MLP neurons of a small language model. Each row is named by its layer, matrix (up: input weights; down: output weights) and neuron, and shows model dimensions 32-127. Each number is 128 + 32 x the weight over its row's rms, rounded and kept within 0 to 255. Numbers have three digits each.
A block is one neuron, or neurons of one layer that tend to fire together. After each block is what it responds to, as a language model described it from the Wikipedia text at the highest values.

L4.up150:156112127170119125109132097089114130103129120157142091107146120139117144177115141061129129086119072130180107120090159121182051125103091138133079122109084111120115109176125113162110094140151134082162176116146206120110095112141180125123126157103153151117155146118138171124135173114193153132
L4.down150:143166114098152088114154155114095127155106138073106141145144144065118158136161102134137114140128152126081128125044150189142085127108166135163154163200132063133071112197140099046121124153087143134141123072160079093163185166118112164094153119166128165145124151109102104163110187099149151143
L4.up163:105102151104093173139131072109165062177101204083120130096165164135104125098101144115119112111130118166096152178118128160186089131164109159125203211135105116131122093175128137114120143110092117070143169160149125075147148172185080113085114111166138179085092107103120136162134138098080109109
L4.down163:175123111161089190164128101064133127165116115139140159092091114136124182150121102140096206140136110140137115122177081127122178177141127133190154136116135071127174132149078177141096080103080151176115178124153117099105188156182129143129116148189159146096171219153075158099069172109128084172
L4.up849:100116133147077143084148146144106106133103097162144153135089111140150098163144106184147163204108131099111126092149166129130116114097119152171032152140106161141134128159094182085148124155127080147144157082134172029090095140157112162119128126167113054159125092186120153138139067158133125137
L4.down849:125100092104168117081154133219061173147106080187166122130103116158124152122122134159131099164153159132174180150098082160146105139114169119217128112139088125133105092147153089123137078096104094121148167117166152122110138102165198107105164150126042119157099151128158138137198084172125108153
L4.up1536:116086122119105156155085145154149121095134100129155144114157153159103097166161195138192104101143110189164085125170077103090130121183142070121155150145144138134140077104155068158089046078088101135085173104118173084151107113089125116140180134181095148160082104152078150143132078172164180134
L4.down1536:158105140180105157158122129058172104126138112129149100145132119092145124151185061096121117141174123089164177130131166141103115191132180140177077139180171119115141114111089103154125079119045108195156094075128123131140075102114137159066124168094128162115116084125093107156120154172154104111
Formulaic phrase continuations

L7.up458:119101102144158052169143067158177112114236110107130125166136111086087091128143132097111172109122153136170139135136107208112094163085183131162142094109098138125138114144107111199113108099099092084172159118127157128132169078198109148137171098141162109108101212169129161113127124157128133098
L7.down458:111067131087100110126150079131074131161114081101132207131124101114123140133125153150062097129116122140135102184163141145122144160148130129041177140151115104112064075188113156092155114224174112186142087131110108215157123144152123176085146121109149144152164106122137153159209128138093153102
Templated-text continuation tokens

L7.up407:208134142116152145145158162149147142171125143183153142132121159144140142131156111131103097118123141144119160117117166154083082158143141077152162106137151104168156097032098146191158141093140142155103135085068077094144158112146094117162086082123099176088155127109095136151115111189161088140
L7.down407:170085128184151109164172152164156156124117122178075173086141098067111078092133075177085098107135163145098092100108170104097133111158143133112160117163144114123167129166146109079097139117166122094152118149128157179177132132138100113086144142084129071160075154073142144173128170155154093240
Table cells and dates

L11.up611:184153171149128131079126137172175151211115096165107142045167128115148149108161156084160166130128146142144113140143116150116071150097079112103089107183120132146104171142131121183160082173058134096121118135110111142172145215097154133116101107113141152138145141134154044151124144147117087123
L11.down611:184127155097134121125130145102153101099119138188106066125153119139153104172139157098101109165059085080106114121140107146221178125183071101173114119142051144086164146101058131097070144079126108125151203103101147116160088166120162125140114154126145094112118112142105104139077100123162128097
L11.up708:086146166101105204150142124098131107126165119142128086076116078140089066142082128097128137124121093151117126143207228140078079130148094147149092134108119120140110110091129089174136141113170127135080167132137121115156118145062088121096123098146102097125134184099047110147150109123159185083
L11.down708:105114139150109111155145109123109189138141131155163110116166199130162128063084090175148122114141157175159142175138098106158141176050156177100160116147146121130157155107169079153169147071143169134113100135161122081061114129152088176161080089135085172104128131143147128160151149122113130119
L11.up739:182145141113174121090154177079147170118151096167140140101115052104084149168146147135116155130192111118135131057028141119130107158103098084186110138078137157141139162131208096143092134133140168164078158156118125112147140148059076153139132143145087136105172074122063124169099157108126110143
L11.down739:126160119104185143167095096127115161117117133093153127166193118119148160178098161108189114118120110137130133154124087108146117136084122130122084143152093139093141054105097145124133146117139108102106113148112142118140100108157172145179108120114076083015135133114169077133118122119158138122
L11.up1352:177137129093132127092155146123109097113112097168151180141166109158061072167121126100183143156162149108104096112087190145126113087118117136102117141094153093113139126154076168143139174123115095094118132117111139143111148097100068202167113151112134174120119174116131107082167198127143130176
L11.down1352:136139132153127090161112134121127142130148141087120052137167183140108122206139174119188169145106168118114152101126062138139154154192127158205141127117071153099177171086127140120172123157172121140184092088124063113137101177096132124171118140081123090092096179059171151114109104095154152099
Month names in dates

L4.up103:118117138147152064165110082168144115122136146151151200071134166088120160172136223141155139105199100129059125162120133087085102091104104153104130143093135121097174158139159129154093131077149080120078110159071136140109085127172121140167150094121146153188143140141177113136128151133142156116
L4.down103:125070119122149093094131164122148150191043075106109136144153136099120150107138154139155103129129144046194130130101159092156117166154156152139154130124080092173198123133176099161083125163074142120161128127074107167123103138127158167136108165133100121143085120153079150143125098100124125117
L4.up426:115109118068169108075112106155174126166149157125122123132113136156118091100173183108114140116148141094103135075161170096166106158092104136164123143128141122174147131098164125112070076085166081085167123147085155110136148103163069139096107147174109140157147089092107100137144107147104149151
L4.down426:102095172127141089084075099184157088147123184155146157122082128174087143096112193046148165113123161107129117121135094122066095103129105141135126092116104133176181108153147127177130162154095141141093169187123152124116092148098156115169132096063073148131179090160161123169140089092152186153
L4.up1497:108102096150155143132164111172121126114106143124098148098107134093127120123186194061178144064135115130178120144141158150149043138108122148167075145134139099168171189180134137101049117151112171071086118083109120056143157175146137163100119123142179114136135143102106092176187075198079121125
L4.down1497:178085116116122146118140080196179131089172150118106177070170145138049141095161173127149193115149109139095122160116161182134099178138164099190145126130161137107096106131122109142114160122153194119146114166092169148153089128143140137181109172155168147130162066113094179133130118156120132126
L4.up1542:106090104126129137111150150181074159087100132194097092082200129083173183109135159086080146098154162172087122088141145112120072082160161147129136054132151144133142109163154148125142155131136107147087184097118117110136147111104084211161148151124134101158098098087133117110177211186080095175
L4.down1542:119147137179129163131162157093162078179124123092184167111090142151143109142188134121109111145150134096120102165113123155093156103146173126105206173161160105133108104106149099112092075183089196076154097127111135130090171089155154089117155088189066123122205107170115190112117173125157120146
Month names in dates

L4.up229:159160152144106146089086159139077127142109138133213098162128132131153150072153151154093133092108084145106092147136144092089114154178148146152136140124153114154175145132127050144151156156133101117191098078098153149108142145164168136142155106157148200148066123144113131038140070138148101107
L4.down229:106120136079138094170140122166140108084181130143088147176143110118106149140130134156155143193144215121138176170133162087162154133123140144126159153168115140208093087121107118098072146158194136128130161136135143138086117096131101125141133097124080067178161119130143144139081095037103126048
L4.up445:188117148103153110110084162149122095133066126135185095115094100161111104114194116122165104097103106102084208155143150150119143108169139189101151118107099091124108168164112066159114175152128126147160101105108147085142133143217107146137113166097173127169089169131126092116136155156138116127
L4.down445:182129118073130113161097170144125153088126148160125111180100116130132132129162160080134133159232088103104139150136110110113104199154081126169157158113127073120075099124105102181022090120132109161176107136095143151063180148150096139126171133127106131094128149134080074139164182118135167135
L4.up1412:124120152150162105141116171134060136114139063116127103138134093140077100128160109086170149176116109131111119135156119167070184179169096133097086181112100130090135183215110091171131129157169161134142113053122123098138158083072097120088112145085143108171123146121086157081066165112142118099
L4.down1412:146166168094095137110199112100158134102155154196114116121137083108158163121096110094129112134179085133128052182096175060052098125127127154130129083129106175149099077047117144155107127115200162130106090156118082162112111151120131150195124159102192083104165078191127152095124175113144147082
L4.up1550:129111152106167133165127150147104116119111125113105123151127160168141113131142082106079094142112124117099089123114127047161108141107175194150180134089163109157153127155172129211100124098112070136177085113103096118082167111113144099143123139155137121144102146122120088114101123149165101181
L4.down1550:070075128110179176166104090209126120147118087118072180097170155145070115096132084086128135058092188108185204170090101134170084149137150169150155114078151146135060104182093155153095145030156179094146171168160115135083209122091100106115168173179159104146153110109125140119136096091142107163
Mid-name word pieces

L11.up267:164123148145153097105103112155115108086154114173114183125081092156152090089118128089105174144178145137085075133152114105099136140128149094135090113106143123075207168150125179141058138136100133114145133092145156131162105147120108144130120094139162112114203077147126145132126113043156140096
L11.down267:125112135124127118079174085134117146064138162169178103063152114131111168094130198099146159147119113099106171153182128172108113163174144136166131129124089109107146153117082144176190134157153163105149163111125086093140127139134124160156143103132067148105104077116151131076149078089075156102
L11.up563:135223157140091183142153113146059143128146121143088054108107111162118104123113125089159053109167109150155135167146171084101162147135161141139157145127132118161160141124172160136148166132141139140113089096141147110102085193164160179156110097105099094149127104153108133129125139122120015114
L11.down563:148162086151129126056139142128125088125093122119148152148142146128056128154128126164090151145052078115174099125128110114027120140083130080092101140122078107096146153110068150073119105100168141075126156135110169178141161107129178081122086096118190140094088116100123071189172142130149132153
L11.up1406:119126131013159125167147076190127111149127130163166110109106103136104143130060132138171149108171108149082124123125184100085167150045138080095152110111185161098128162169088168135109113151085095124129168111124160133062110177097118163120086145142127156079202143151145145197126118168131139145
L11.down1406:107127135105171126087142081130093112178119118122108145198135169154044109125059159144156159161153113113113104138141144107078165147162178090133131096147150113107083129148116079175033147129202186077153147113107201112174101144122143093165106129117121121118077103144121096125121196170146085116
L11.up1456:130159102155095135127182125165093175103145090138121190138131105113098151114097113134142126087073128071117124116150075050100176119102118100092189106141154096125122119166092158162132159038074096112150140065097144110133149189120132146128151103164131157129145161114136150145129177129124105185
L11.down1456:186073202113170145095107080133092143164099155132150114110161131159105171114166118110058126188093085134159101132108099106108148131130130134141123128163117157115106083092165169094105093149181180127089154124095129171186139109136152122068079099091154024144092144082167121101121108145146128095
Proper-name final pieces

L11.up469:103228137128073160125119152147135170097173115091175187098104138117130117104112117106150144144147102102072119100053068131166094108087139131144133157095119128223141155115080127158130109134154089176104109086127143177133164175169091084121113152103098166136124181092152199107149124117146110131
L11.down469:150141166114127120067187070124145161147130119097157116090157116159170145091121126092068154098134130096112103116155064126153147113141144104073152135111161135123106124193100097151074149107106147148204150098096176091155124131187124115075070129140127123098157050134080154108120140098135161115
L11.up598:135100128081082143096083104163135114116109125128108176164159156104158165125129098124144048161095166168102136157169101069083079140108064141133131123166131108099216085153102107146179175123132207123148179091140106129175139121152120115111154172119125104209145122070152152074138128086109084142
L11.down598:116158144150106112055078109129130120176141129165109157169159128116137133129164096179073068081093092107127107083113167062140146144109184144167166126175095091121184070109074163105126071106172127177085082139098126144107160117150132121133122107150106158086067108126067164173104172048162103129
L11.up875:107148116182074115153106134103120109134119080136135176111086169134100081139129137177160154105118129112133151094166054083137147096172089122090137093083148115114069091119178140130119100072150108136108137054139169151150108176116102166153164073085126226114176126191133093132181094141188120128
L11.down875:118126121094131128176113080110112089123141159191140148152177116070122161153110161120160045104140219088156164125119118125149150148126100140152170158122135064173090177132221059111136112112111128122109140061148147156109143126082152154104098134109130104154134129098091139101148108078089122067
L11.up1574:170137108101095159102163116144135141164136152159094164172131098120127137172095134112072045089113127139073124105122123142170083133177145105152108180053137122214121152165160058131159110184127187145121111122114132123162110074159087044116101128126109114164120142138135111130128088097132102152
L11.down1574:148163152087139142073049174096161081156135159154119149141092076088154168066130124148157144125145104128117104128153126124111116124116111095112118135128151105103079047126057139151124088097073114160121129171111123117114108101159118172111125142121139154129154138113181111121103193155141154117
Numeric separators

L7.up1526:111127169137133156112108118114127132080082129067087105103128132129149109116128052132110103131162109094117115120147163122121126101173118103140153154126143070160151155110112073117163102157111112142156160124148107129090111086152170165137103079164094190118117213157078079146125105171100149125
L7.down1526:097144132135141142157135161193134131165190116111205131074167113109121176228147084199056156141100104145195167110124130123139067149157121144102189115138179172132121092100115121106123097143116109130127151123096110155159087189162133156088106132119105083161119171163148130082104131105114132140
Time-colon separator

L4.up126:097098141150164106138119140109166154150145155132137149156124108116063124184084146108142170141092116092122135160145154158182115147127154111164148191109149104135171127171113037041121164128083142162134147126136173108131191046097110156101144139110088148098174141130130042078144149126112107125
L4.down126:188165090108072199108140150155139095100086186134149164098109116099175170089127100136158139116131149194110113128152088121163105159119104172087138147109100123136132106163165143108150140122130110150134103184125100144121125151159152125191079120126058132133100116115102221177148174058128144110
L4.up416:164075160159136088146165178145138115078115127130107112065150140147041109135137132102096098107124128137093125115136153139076112135118119110085138144116117120180129139161112126198157101113116146158103132150087108084167175127076187117107122168200139208167176102131131118077080113151137111159
L4.down416:110124138120087180152179143116106067110191095106111127137103103090176140145146106097151108148125125089113119125117130128110093107087113092101109108132101100150146122138203135136115138113227162206119122157102132135169173136130131115111121126100117093124109128122147098142157140173087177143
L4.up1063:153103169143141113122114191126102152159199183073110161133125089098111092201139136145117110131088153089145166096165125143084103182136117097069174166136075167144123097122130137158101119093121161160096110163137152057077120118086057149109167165136118102164103112180125098114086160092107086117
L4.down1063:108136144101099147137095140099177176135113143107136124154085101097106162139195118095161090161116067111177133087108150102115083079127119099120086120179111071089148104111079128133174115127172108105151158103106154117103187116175133133123157095125124137122138144111151121155104139148140138100
L4.up1564:083100136203099100153193168146153145173143141095105120153148133110103195114062077147170157096122082134131067122105154141098092162128113105198124189111112088114140155124145065168107182113110124081102150137136206090142146069145134149130060130131131162159099123157146141113135129146117107118
L4.down1564:126154188140139180146114145122133134136148103101162105165117073153130068080169102060121126171082121059080153122106162122121070076162148130123119119098127108079146048106111156106109137148100138107141089119182065113148107087099132163130086080139107123133132111103123144130165158151174099166
Punctuation before numbers

L11.up170:122126120092084124165102133124128133112161165104102105104100105129095137164137184094135091141137122095156166141181092090149170168105153125115137195117127122099144129143153187093098096115101154185097101154149148123180113135150108113124163161067122163141144153131148112143084161146128163161
L11.down170:119119097141111058113139132152098103107147055170160142095150079162141151169190154111099131129078149132100133124068170131134113127121142137128085095188145189099092099101107115083133176124104135117128126138146125099185114144164167134146179170157139176148108117100096116083112164091141123099
L11.up1094:107123168116129128151144167134102142097095072138137109140084110162177116072104174062087039211124144104183110132155108129188107166103117169185135126123147125084137102111082131109115137144077190111126090121166084095177065130145069131176181136110112084095119184106113163168114148156132132114
L11.down1094:102157145124133130135117064112129165189126101084162074131125133195111202090161125066106149103129145129135089116177108057180125128112115080116113143145090132124130104090104106130166158122143133109128117162126115085180113113140133096125159129201114179113104124125120133192160072199172114126
L11.up1121:083155112187121114143102170123111122134127127104093120129109069165069158125120113116171120154127103073093171114100165061164170135129089161116143121185082182132147158091142141141112150102117153124069146112081172074124098121067116111175169151144105166104100153167114103168135089114102140133
L11.down1121:126124141146085171126106173102166073115116087149137114130106149166184164088194142102118146110136098120115063131064133092150147156199100139139125164172218124089117136142110114104146114106096064100127133077133091103114145182165154129161153205137111210162096085074095154212123130100151166140
L11.up1483:115109170108089147141168121130128077081156125158060119114129123149133120123140124102167136162106092126137141143107094132114109070140099140119130100144099179153160100174186168137165142143089123090144121123125156063166115159132142114135149124106105076174129114168145163185109145103157124103
L11.down1483:155142100163140113138195116108125134134068115124107140145145099131105159117115109111138160118134181115096141094088132106186144185140128074113137114200161132093131153122161121171153173123121095148110134133125105076120137111189146119165158161168105176128103059120157145094137166082125130131
Digits in table numbers

L7.up688:115167104097085158087158089148112114114140157147151107153132101163142169106135111176109160089107170096083162074094162117113180162161152145163142111145069194174095116143093123210124155100141167162170115132108142162103154132172108137122113090101142121130145135173100124036113179187094178123
L7.down688:113167185120166098119153108110107137117152158117140109077099152084110129168125135073175141136142101137144077088072101151125150125113152126105100101098182106106149111104101156117128075131156127138184114106082129163182081148112092168158124074089103139130127157105135139093129052097144112117
Mid-word subword pieces